{
  "learning_rate": 0.00141,
  "decay_fraction": 0.81,
  "doc_mask": true
}
MLP neurons of a small language model. Each row is named by its layer, matrix (gate and up: input weights) and neuron, and shows model dimensions 0-148. Each number is 128 + 24 x the weight over its row's rms, rounded and kept within 0 to 255. Numbers have three digits each. A neuron's up and down rows have the sign that makes its largest values positive.
A block is one neuron, or neurons of one layer that tend to fire together. After each block is what it responds to, as a language model described it from the Wikipedia text at the highest values.

L3.gate171:144111133121125175148120131089120126139102161115120156123090122103106124124119143117175176129112116087098162106135145134148138148142134151108103116120158133114127088128141108132167138129095130096096111159133108127134147102108101107142103097138129117137115138155102113122152118115149133105114183102154123138087147128147156132147144114117134119095181092102142080129123147136126156094143131139122142101159113140116135124144113097073170151125087148165
L3.up171:108108138131144145094193137108144149116161145106109138081071118116095149125171124162135144096149113103112161123127176108113154158119165176096139117111141156118142118104149127116104110134107167144135099183135125125151141134110105132147138109126151088165098120151081113133142117121145135125136122119183144174127148142146166125144137122125113150086152140148136109170125129158113155125187145096129159111144121135137106108129103143158136116095119098128
Responds to: Temporal clause openers. Prepositions that open a time phrase or clause, especially sentence- or paragraph-initial After, In, During, also before, until, following, began.

L4.gate400:152134164144082147113095109183162151094145157130113119142120122123094144145139117177112137133131133099107107115119146127154151135103184131116112144141150142131112147116150109139139106117146124158077156132145109116142162108154118120136165138107095112164118136090160101145139106091131146109111113107138153133144122131120182125137147191155112173090166118122159148165162133130102170157079152135120154111112127153097115109092142145144141095074142135141
L4.up400:115114181147150163121113079129147166083141126088147093136101152113101153077152095174107117102095194078091166126126158115142116143135134067105132145152126152123151138116152164129136102117156146150130170161119130109155114110165135137119127141131112132103109122113126117096122124118127118129156085090150135097116109113112183138126089142139129136087150105135150130123133107103127139123115137117148192127149116149150141126106138120156152141099178113137
L4.gate553:131150148134087151122115148137133104116112124136096115157107125112128146118130140117144159108139126161088087119120142122160122098127135128138082080179108153133107126090131130151142101105128151124120154103127153142135153136143138126116158143200131133136074177130148156123095122129120119140084117154194140140127104138091122113141132147154158157124102074111099179099116127142105148117088142126147149126084141129122104112118121137132101099114101115133
L4.up553:117106161114130174142148094162146110121162125130086076161108189105133145091156134141167092122097123114142137118107170144130190111109146142161120131103096160139073170149132190124137110150111131137132089126101160131141175137183125130123146128110128130105129167133143153100105129104109172143102149129118116094095126114179145134128127116102103131114125141096122134148186121115108115112132132111131147101131102142110142126138124133113163132149117099134
L4.gate573:162126172126125099154125146123091120115143139162090192114167144083116155120127109134132099124043169175176150080102186093127123092114111140141108108101122100114080139142148143151131129172118129140141167146098163159095126116151125124090135120127124140110172123107142166150089125132142099076074120147099148130135131148087138138132128154102134115100112070118082147160129112146146110105151150162141183119124128111146118118155121102102126143136075107143
L4.up573:090165156185127111099132103083181090141100108124154149113122102146142147128128121134178141110136137126113131116140144109115159123120075110106121130147151142117101157118120126171155125111107190166142113099142110136147150145095121165115127126121145099127062143153117158102160161128129176122113132130123128115127117130108136150133151128121110132103130138107124114174124121105135129128133139091138151111133095129153112150156092165167138101144110140138
L4.gate773:145121164128125148120116144167119146179134141137161106145086137108137151129111134182113138131122142131112120129148127125144104123119098180162139084168146153125133124113118109151123149139109155143120122093126088138156142129148119145140169137147204082135091116123174100098109118109098111100111120096160128167135108143115097111110130147133125157133133098123159082180182107113109121121065161085149175154122106141132113100122109101161144132096115114154
L4.up773:128139105100105091159148091152102143099159113111142113078093121109139103091112119124094094143138149100129169133091171135136112095088131102126118119166091124158167134143121154158149110128105113139125138138112124119164099130140141128136128134144149070167088110155129150127102161119124111133135132138105136157165145119098156140111157123099148117132188080134121123173144142083108154186089095080085103137134138133126099120119125157188110116123179147153
L4.gate787:066108126149127165149103092159135120126119138109069145149114124130085087141119154131191106108101126167118149100159184116124156125103098119153127099148082189112113136136189091132119147138163138202116108112138124107135155113194134134132183125108113150094130160094124135125084113099140161120101140153146117145091136120130113136126178147123129136108120115119135126142099147090140134103142118124130164119134111142113149126133152152155120122141083104139
L4.up787:118068129182150142125107090140162174153171141055096156173128130138143133123127139106160129123123134159141144136159150092132156102128104109166162108143073210147138159120166108137135150097136119135145144151162115092173134101165135145141107147108081115079129115127058079149089143137155119135103124122161104121139112122148145134122154142094179153106136151117143144103146122111135107111159139129135145120190062152086149125135127102137130118097136128142
L4.gate833:128105128158102145128163080148137059114161099107126180135097104143143163139137156129105104158116148139059117125107146102155141145092161109116144119130126128144147087160128114104176119100159141138113142088116141108113117123171131116109135099135167102093143093115104106123107136119140167114155113150136148116102148164089128144141142150110142142141089098153148162141094130146119156109135131106135141116125106113149102121121123107157167132085118133129
L4.up833:117096138097159138146116150137126181146109099085173117115153151111117132106139091116142111100129102122172152142153129126116120156101142147115112117121143117132110161135120122130104111114125157145181172132157091138143132087084131128122116157166132095174169066106123103187128114111114090071138129121136099126109129130134136102131139130135113116116155135143120125086139109158165067120124142182114136156164148101089123159156131145135148134168130119077
L4.gate933:076135098105100145136079153158143105129143130079090077157159146101127154166109141152163084099111149127124156083173141106119139108122086095099119139132103109111123109113061118151123129126140128174156082120169131106116186127152104097124109144120183148120137154107109172106088129171149100087143128119147123151118120101109114132126129143089169096101173152129082162149134176107089134122163111096134163127164112125149130116138137115125109102105161111135
L4.up933:127142150118123155144114115145081112156151145153115110116161099148097137159104132113156113122143127189201159139144127131126145112150186145149106114115125121114150149103071158118145103132147091136164123132107136120102122162149096127139130114111134161127135144107102141162106094161138160126117126137114107087144150134169140146164150143099113102115085133096102098134095135144143152173141062103115132117110098138143136181143098156070147115164126121129
L4.gate969:116124105141098148147125093134167106125109155109136120139145158128141120126135160135156096118111112149168158104138142117124123096179108142145144106108150149144119171123096106150131130125145140111179129132131143128139181137181116139124134115121164123131162111135119167113088121094138139105144078102123128114124148106160160138133124113096121121139143113120084156172154185139102137154134089133107170091195087183081116092176138152092172110138168126159
L4.up969:089117130160125140143123096152180135131113110096106097148115128187084124134115118136101119171117139120107137093100129106137099114138148127129098086139107121134140169122138156113142121099145165076154138161132080125136115120085136141108157126148146090160087134089132119108135145094124137171122139053135134156137127144133095140110158142156119166142169133117119112189154120113093119122099132130142197134128134122133113095151116157110133115132132133132
Responds to: Word fragments; sports "career". Two groups: mid-word pieces inside longer words (resounds, droplets, gradient, flutes, MVP), and "career" in sports biographies and section headings.

L2.gate84:081122183146125142155123162132153106160098129097117119082136212141093103198074139156166112135130138052165141144122086144136148122116118162151120126139129148133092158099137115126135168120136166103137164153162134118130146159137118123119161105144144150126125134139135127129070085138138100137129135101115075136138088157130149105174109154135111124141152120129099114175117094133126123142111109169090147114106162175167145138119131112108123112163137150149
L2.up84:127159118124155099105113172124125133123134141129168161152175112117133135140122135135162087147119151159128122133135129125097158086089163158130164116187083171148133136148137110144126128089174145117078157095174142166134122113112137104115072116127133112123115157106133126097108098128119147140118141127091086142165107158114156138131163121107150141130108135103120092153107130142085136115144122112118155090135139135174135159182138169146120127109115133104
L2.gate106:105154122115099168182106171127106074113142126123098101144169155125131130105063127184147091096138174160168118140147152092123113127150102155138133094118087152137124137121106092146160125157152161147117125073140105082132174103111097113131152106123178147131149125122145116114135138151121112148128112153121103129139164143116091134069105145143126166098126127109109119132132152143134163149153170132084146100117108150104118114131080131153115089101151124150
L2.up106:129136125161084150145111142117100126161095128172101137088189182107099160113116177168113143092116151125157137125125131130128088160150128133116155105149087114146122125106127075134174143106151155089113131111146120083105143124098101113093172102139150124148147111103119118139143129127130100151156120087097111138121134128085114142086128143149136184124117166107134123130117127138084148116130138132119142117109126092097141159141105135117134137109133139116
L2.gate208:127112110092117155120143171124108144124155107149128132098121145124128075133132112132107087148169116103111101090153087096135138155112144149119124141150148069113123159111162140192136146167114094124114144081133098147111132149138096119182159138120130141130122072115115124144136144105128088129093135108119126132162177144145158126085121148126125115123124114137108134114117124128116117150131138148128150121099169126122155125109140115162128130120145148088
L2.up208:123096105128118092100146113141132098154116103145143122145118113149084117134139140169164159117158109096131091154096120112129131124161103115101084152097152098101115160104112085144112179131120124108119110124162105152083139178130114077138153104158148104171108128135109084132138112101109118090125095114143118170144121157140153136136135148086116106123122145176103106121118118158108114171134107157130123200151172145156116156134149133145127078142118129090
L2.gate419:134128130128122158107138142137155113136110170172084155127139107128112150123147108125119143131127143140135093114126118126133132142138152151115135139205146131135116121100167095121086107122125167120121142109135095158117129138148105102125154143142133106104111171109121118147088120127122125135083162108102096156144118100154163092104134161124091145088141128142133163108156108101094126078089139132138121096107084146165098129091149160110134104154156135149
L2.up419:095172132124094167169110148134103104125115120145159083080089148114131140046081102141143131136101131129098148116164125162107118114122072123144114119161111123174155135138136083145112128131152106126148151114139097085136127120139145137083109144081121081138142141152140121120130123114142128119130079106130149095084136130082112125127100126119172173122128145120095148117147160140120104110075123167111141128162115112145121148183159110144097128125169112151
L2.gate704:113120124132156115144170134130121121103100141094152127101164124156136151186151125153159121119150106105178114165143123134175121137144111079130155169153105157139114141112140098125108100150101126053115113134118137147160144115062128159120123098110135150121157137121125097177213165120115128125133164119122079116088169104121150129117160163148146156138083122103154168131170137140103145120152154143082113106095147146106161134116095152130156129133170113117
L2.up704:125125115121149134120125134120111138118187099132142136079140185132149143146141100144093151137134122116134149124134123151128105121134120157135137140159147126162156132167104133130123150136127119109129105135099137118119163145049125126122136102121120130131138132170105112126143137099162141143133119103162112138097156166122084156048140168119120173097147097119141136118125119130128130148159144145128117145135125184095106149169126139145112137124170088111
L2.gate869:123117114107127166133144129146152135086160155096136081121158132126152140106119157178111123121105137116114131067087117099148141093117133108121119081111137116159160094096154141147151134123158126144139089130109133127171148157129145147143096099132131132116110119152115092132144089151116167162111105106150139170100115129116130144138171152177159151135147157095198108137115116134123168157109116127082139076160093170129139148126139174173122116110150134142
L2.up869:139129143120108090130130161142100153128111093137093134105129079119117096133149142128105126126142147129083131175126083139104115137122145130141158136118155161130137140096110050176113131081161117108117122131120096099137109133108119112125114114112159131189164119140153103134133117130098099144137116089146125100128137144150144122121181096125117139181101160118116129095118141127130111158130108118130108135147116111133132154135102119138131099116079116152
L2.gate937:103127131144113132154127157111131137159180151130124128112137134122178109144096085181083148115138151178152088128108090119122064129128111100123106117126101139132171126088122102152121149156183121116096095142155136120175133153144120163085106104124158089089125159126144122116136108129121103115107101139119099129143178121195100146114144150103165143139166128113127123089127114109106124158138161157139168126096123118135133116129160114120129132159144134076
L2.up937:119134176092098095102102155148142166117128133113139135077105135150097151163107153160141087146184141179130148108148170122129116107104134145134094097183120137108134131119111105103172118124093139141150106131171107136116137122119131142132142117098170127174127150116115121127147123096121089087136117121131131169107121132122136131104133124140118160143123137128133129160141154127141142132162106134102146152107123139118110172166164168134117144140112153125
L2.gate980:097160137137125170143133149099134105152144174119123077130092106131119136128121095142126115082089094121107105158157141065129112078119103119116131108141146184103120132061121155134124117148152142163123121122133115110104191127100120137119184153133102112123118099088150131158128116143166154159095131131129135121146162149116144099132157112133107182093141113130152151157143154130102162132119126114138166110101107145112176119142127119173135096115144142123
L2.up980:126126091156125117128101125169133110133138156116075091151130138100119113132117129124099114139174119144139156107043123156123149128107081129140127082142097146158127109082097122113173090121134107093135123108133151128091120101151146159133106074161112106106154131128102066123109090143132149147162092113084129077128094090109161137132142105151144152121137154151113119137125111168100100152128102116121125118119064155105122149113176115141126153139113108139
Responds to: Mid-word "und" fragment. Word-piece "und" inside words after a split prefix, as in f-und-s, Fo-und-ation, compo-und-s, D-und-ee; occasionally other mid-word pieces like ll, ul.

L3.gate458:160137108153116151110141070116138086122112138181101137219134077142115198152133127137138135085121136122130119130075158129122123132128162121152099143170130151118134142131124122082104107090159158155134132116153099150185116131173129111140136141129181100152150162120128094147145144139094125130117096153139107119151135127108123105155159156124121159088108096110133108115131155134122128142128091119157122128109115081148107152121133146142107110113125113172
L3.up458:126112094139116146116149111144120155153170124106147141129126121103124123131132145150134085201109109145113143131104112133132096133149129181135130090128105123120153125145097132121137163129127119105155103123116157146203125124175097120173159148140168139181085100111124136101123141121159162149119166118125189114097093144135144133103155135118123146110147132101190114124152140142170149112168106105115146123116127153096133118142133137159124116129123103162
Responds to: Split-word opening fragments. Opening pieces of words broken into subwords, mainly Q/q (Qarabağ, sq mi, DSQ) and " di" (died, directed), plus "+" signs in sports tables.

L2.gate20:174135163123120142109104084158104146131084124141111173112111080130140124149123102159123094147126135111098084147148161143115134157128164134146125145162089100120144132101150143147127045162134116125104161154112108154138134135126126130138169143144093101137104137122121100153121121105108085109109112127134129160108143124119205102113143140111095159098139081128110145114190143065132116146123134151108120106118102098134112120114111139141151120128139165183
L2.up20:142144131126089126103120172151112140082111143110138131097134125149126171125134127118158127122133157144176110157119105094126136130104149154126142131140136144152112128070171098118137161108126123111102099168131131160117114143152112126120154129135101134140131153113113128132102145104121076088138093105117137168096116158126157149107112111123084132143165112139145152137178155103119135162114070146129154153132141155183102116073129153089125142133172163131
L2.gate156:147110102118089115073112161132098089115127148147149133112134177136170161108108139110163100110116097168135157128128115069161119116142174120169118137166129132116112121093129099140108090125118114127088084071120136180084176135131139139111145156117115128115120112118150114102115111151151164126108110145087135178099149096113130139134110121122127163135128103166119142124128127085135134151093121104125120131096121122136106145095126134175127094149132134123
L2.up156:138127166078109152100159106155137120121115108104097135129143133108135127137168154108133154130114115100124118094146103156143112109146153089167121109158129121136167093106064147116134112101143132121167072145160094138107122120140118168126105112114100101154168120118159132143168144146125128094084187136140130120176139109107152106130125143128128123133138114087127103100157068132141129107145158090087157092112112153114123130124093125094103143164136107116
L2.gate231:130172148158166171143110070135140101134099124136091114105124111100135153108148120138129135140104148126128120094124131112123090136069125141118136079103159123120125075114159100159140123094092137102111128141129150149141137147130133101154132142138124111123111118152138128118135154147115085136136120126146142096112127141115129161111133159154125161153173128138141113144153124151123086135128148132119142111123145102102133156130161098141155135084165112141
L2.up231:109104141136135096150062121133117160140192112084138116090140142106171108127149111124107115152132109135126134129138132092118120111113119166162124123097121147159126102108132076158144119146137174146115087180154157157099156170150136100113176152105101139143150083096136173106113138129093133096143154132140153147109102112160114132103173111167121141105169100156117153154111110124133134143124080106156162157178107093133127107131160162165087132153129158173
L2.gate490:107169131135169134159179107135120128101150137123139076115107127103133191074129146203139145106110138129154102081157134128124080123109131160133151124105156140078153115112130130107106113138085088145154121143118134078171133102104105144130124183123149111105109164143124117122153117131111115137107117129167145125114121110099117123109122118179128167113136136092139137145106112137089166123112123124152137106155092103121144093144149107118149095118124154151
L2.up490:111127147116132160102135149147127142101113123091131123118099115124110144151157129142099167163151123157113161119110127106080093156120115114140130101093119132121115128114148122124112131146126108144108130129141067175151145151127074118140111196131101111099145119118118130105119144117161122110128202127147158104084131090114110146123139128117125158134106149150141143100086128126148094100148092161133131130145107121142110073157129116106108106130113143171
L2.gate655:162140103149100152163106136110117160110134119151157163107099125135098159103174129144164176115132144110161131137162138138119145100121125161132082141116093181142063172068156077115147128102156130120137120114172096135143129104138118133090096183130108123154116179140148116130153114159099076150130122129116131106084120123139113122113114138100141152133127153118122102130121125112108124159137125107128122116139138105129111135108132093139078067121109144143
L2.up655:131138119131106128128148122148084073062189108146151196181117052117152108124190080153155141142150140131147135114137139120078135125110150118136134125117086153145109135128131113111149085127135174121131095125125150112136117137147155149114113152140125109138113149136170160128119124143125080133118140142098126148162102107124140124176116109108125104137104142109118177084124138155126125143159124119107148176121092112123136132096072139120119140120201133133
L2.gate737:119170165130126153178054193099112154142120123110134162082136148103138115138115107114119138098121105126137125164155133110089093116105100124155125114133103104159104122108159132134126125120150147078125138118128152160094116171151121108110120142155088097104116139108123147151132120128094113121118107123118130129147159173107113139143153102111100167103142161128102146123142126152100083139139113121100145118139141085141134124131137129142124133134109156140
L2.up737:114169129122128137135109123175148152112081122104133168148110137116119102100111145142101161120122122130144126122162196157144109155119151102147144121142116119120151122107120109122127105103154174111087143120127124106140112093130158120128121141145133109131121104144118146092120160124149143124132106144137142136156111116068111127142126147120107167131113152122109150164110112139094177103127136110135135146125123082097071071124127151138136151093130159098
L2.gate771:140111155142132156111109126124134094130169175139125156168094126094152159157144088148128121111106143132132131160106148127143134181163118127119124145148116107132076141148130173069178100111148150115145100148126095071147164128113143177108127110129139098115125136116115106109092100139139098110136144146149122131107094100122133111103107124071138129116141126151128131139108113099123108147105127150125167111126130116174120108121108142117143116087161135165
L2.up771:112156104066128141194116127133126140124163091156131151142151144137130164146103109090153155149100129125140153107163136124099143144145123107124090143120124116112160123157138100122105136128113117124138128092143176125107126140119150121101134130124158095080099169146175139109140116126106094126089102141130129095126146123139116159123104169067123143127129121167073087132107128159119146129144135151127098149138110106146112119127107187141132139127146128084
L2.gate916:134124171139142155146142130131163130125133113123153137141117110128159168173149128121111121110119131163111124134147095072122129096164170106085182110157116105140100099120110161126133123103163155121156095126156102124161182109142124111131120119154101145118152142129115171121183133143137173168084132128131153151130103149124157117116118160112148170099156152112142112139113121119110162101117136118066177066104115106159124118116083134125139116093153127153
L2.up916:114122137160093123118128141085118193147139131142139162115156145119153175143109108120133182074104141100137140093139117140086109129134106156128098129140106102128099114130114103161137154138124165082128164122135130100118110145156085149117113143097090151128170165128136151163137090150142118147131109115100104087170134136110172137109116152094129134153136152139128161143146125116123177140166121130127149108134117140121136138138117137126124114119125124106
Responds to: Adjective-forming suffixes. Word-final suffix pieces that make adjectives or abstract nouns, mostly -ical, also -ary, -tic, -ity, -ism, as in archaeological, political, preliminary.

L4.gate158:143129111135108174103152121125107133096105129140156114105102128141145150145153132148103121057114156150105052136135093104186130125151175136125139143164150149112110137117133126140125125118109181113130115130113063145169157134114127144128151132157139131136115132117151132127125130112113132149112112095148105114137138129148131099131147119128102201122121123127127130100128134121189184128083161124147144097096108109144127128099166147132120086115155113133
L4.up158:121171158123152125115091158158156155134134164133140098130165104125139141125086133088117086128105149122162112119110120141142170123103190187113126151141106110139128136113164151123155125113132133102107128145114153137114173146136123119127138132095181165083176121132149177119105129134150148104104135139139076128124104103135166102143084165121116119132083159151166126079148121150108142125168166096102129109110144126130144114145130129171102133153153124113
L4.gate349:156097108115132147122123143131150167173133137182173123148110135138106149140132106175141089123105128120120130170133089123141111172164105120147098128195151075127130152108120116150131084139150126129138114106122110105205157142084121126172146131178132137143140117110124110117115141110145120121119115118106093142158108104123135131155148103166120136147108117135135120119187097105190142135112156123134050133131158141163148146104136172115111118093079129122
L4.up349:140166113075115120108119120135166120125139137172157165179077133153152155091132145110132107128125142107138119118127073103135118115171132153110170166123121115099143132114149144067124067151116112109150138095139156142169091169104155139109115144121157138121077146094125145146161115129122085150155107125128126107147145110120098132126118129162124135121073088108152150074145125153147145061084148113130094180102133126144139134148102190169105147086095128140
L4.gate507:131113141099137133118110126118105128119118132121159076117077115141142125160125131114139113135163130159125077148147057125158134135101131170133149156154126104119080106082136095115132071190145171143131138111128084121169138150089139131162107106155160130148139111126168092156142129145111103133105111175128146125135129112121081112180140130146117139145137146103169104114155132153173111146153140151138101118095103136091149168104098133116124119126119143109
L4.up507:091150162082133121113128118131120108103139145175155114099094152144094134135147135115115122150116126187127095135133086140128135125121157098122108149152131113144093117125133147132140089129120170134144152100131078127156144138105141132127156122151145124146150133152138080151157106128108085146127112153087125120130102115121141139150122122135108139122132144117164095101136150159131093127134115144145119135094096120109173132117112156167108133088095143102
L4.gate541:153150182127124119098125145107150151118104118158141174131092124137163153149115138111094083151139161175136135125170106095177109122197152120106135157136130114118095126084101181090130131112136167085141132099118140110108158141112140110175169101168157137162091127128137106154132104167154083111131113153121124143134118184162123124161093107131100176111090112092132104106154100148175112155115164127132083140103128084141158113126142130130111130106103132100
L4.up541:165111123146174150089140104106134133150103130106133114116084126176145193132113151120137119167110158132091108118129082117137142129177141150154130169146117139134114104108132133132139149169115161100126129145139118126115131150136138128138101127148163133132125130142120105136137156148162096113159138118144141142131143125148073110153093060190118187113089131115103101159151089140150151151093163157117083137101129060133110131097106146145153137118127129102
L4.gate657:115115155121119121135128120169122151095132124097151146113141136108145140120137149120123152113135154126133145138160096146092130118092174082093135127133119144132109153113124114105195123100122128156155143081142119104117089125109124167116138108136077127160137119144144128127139155099158144084154127094161155152109129130151127106130119137122102119112120170114133133133129068122164120145126146151086099118103164092177116056119091125114143130121139125114
L4.up657:137148111064155123109087162115150123138119104101124131138122162177096148156149139095138175135103180119108153135153130161107120117132116125087140167149126153154097163130122124155167112115139124091129113136143113088134137100117106124125111135134089136149090122169136071161109133168129078109124114134123143101129117149163132128124146138125142108131159110137146156105106150173158082153152116149130115140119153139083119117117141060161126108103105126138
L4.gate871:162127112102118117099149161137088170106127124114132103137149089148112131150145107142142109147171177183171108110136094115193124088130135171121103166115098173118126146115124165157130111136111137111099150084114093106155148129107127103170109106146091154144101148099130114168164120137120103131101128167128117142136098137110129125172103135105161119160119090116159111081145132124153113165139193099116143133143141137078134127130089136169107118070142107108
L4.up871:136131123112129163129171183095132163131115167135135130144071144110145158115093079146110162148148149142104155127148105161150114095118084149135130147135130115148138106130083156137130137110128139109148108125154102074095142082113132113182123144111139111176117111144105099143165109169087092153110100115125156158170119132114128108152117131138119124156111131153197123127176110122141096184135140110124097117142160108096118159140153089115125110153080133103
L4.gate1081:177096105128124136140104138110118146147134131128133105092093137104127158132128138151152125073108121139088066136151112098143106088161096144125118148163112148128138115113126156110129174098087170117128128102123126147104152115088142121083102125127127088144061142146125122118157139144135073117094105102134131133140073128145129113151153110184172139133134085173107150150105098123137160168125159103157120106158113115098119100134202123212102104098107121134
L4.up1081:143082104129165151123172133118142126138132167097143127124117127096114182088102137158146110098128126116103070133159128130133112136156112135165114143140141121136118148072152154132126150133116168129164125176153161123080119104129156139103117091116127149158102118148142138120126149139112104120144116140108144145165137125168117117104129113159113113146131125141083161135151119128145117122115130127147137094155113126124148155118126142136148107124087101136
L4.gate1126:191130180159148173133115112118121171117101118125151139114124115130163172129113100159149092133135167129182087064146126145157174152140149130124130122140165132138124136109135123112129153111073136111128143142165125119137113129125123108163161128127159107114140114154108061119095076139079116129148117143153114101106126131126129119152135160099128121161131127142170107132163112148165129103138129137126149137111125127147136151091126102118176133140153114147
L4.up1126:183148170150129144139103131111130142131135103129122111108174118087120089135124110119154103131090122086097128131119117132134129126104133113124098114103154101134132105165143190118136113126117168125146122134131162062145129087137136134179142107076124090148126115161140098099104157126155122136109141126125119192117094138087122145094119133096104146131157168126152117103147116161147130116127148111170156135135156136146148127148128129136117114130182143162
Responds to: Structural opener words. Second pieces of words opening a heading, table row or sentence, such as -ical in Political/Technical, list, Total, and clause-starting After.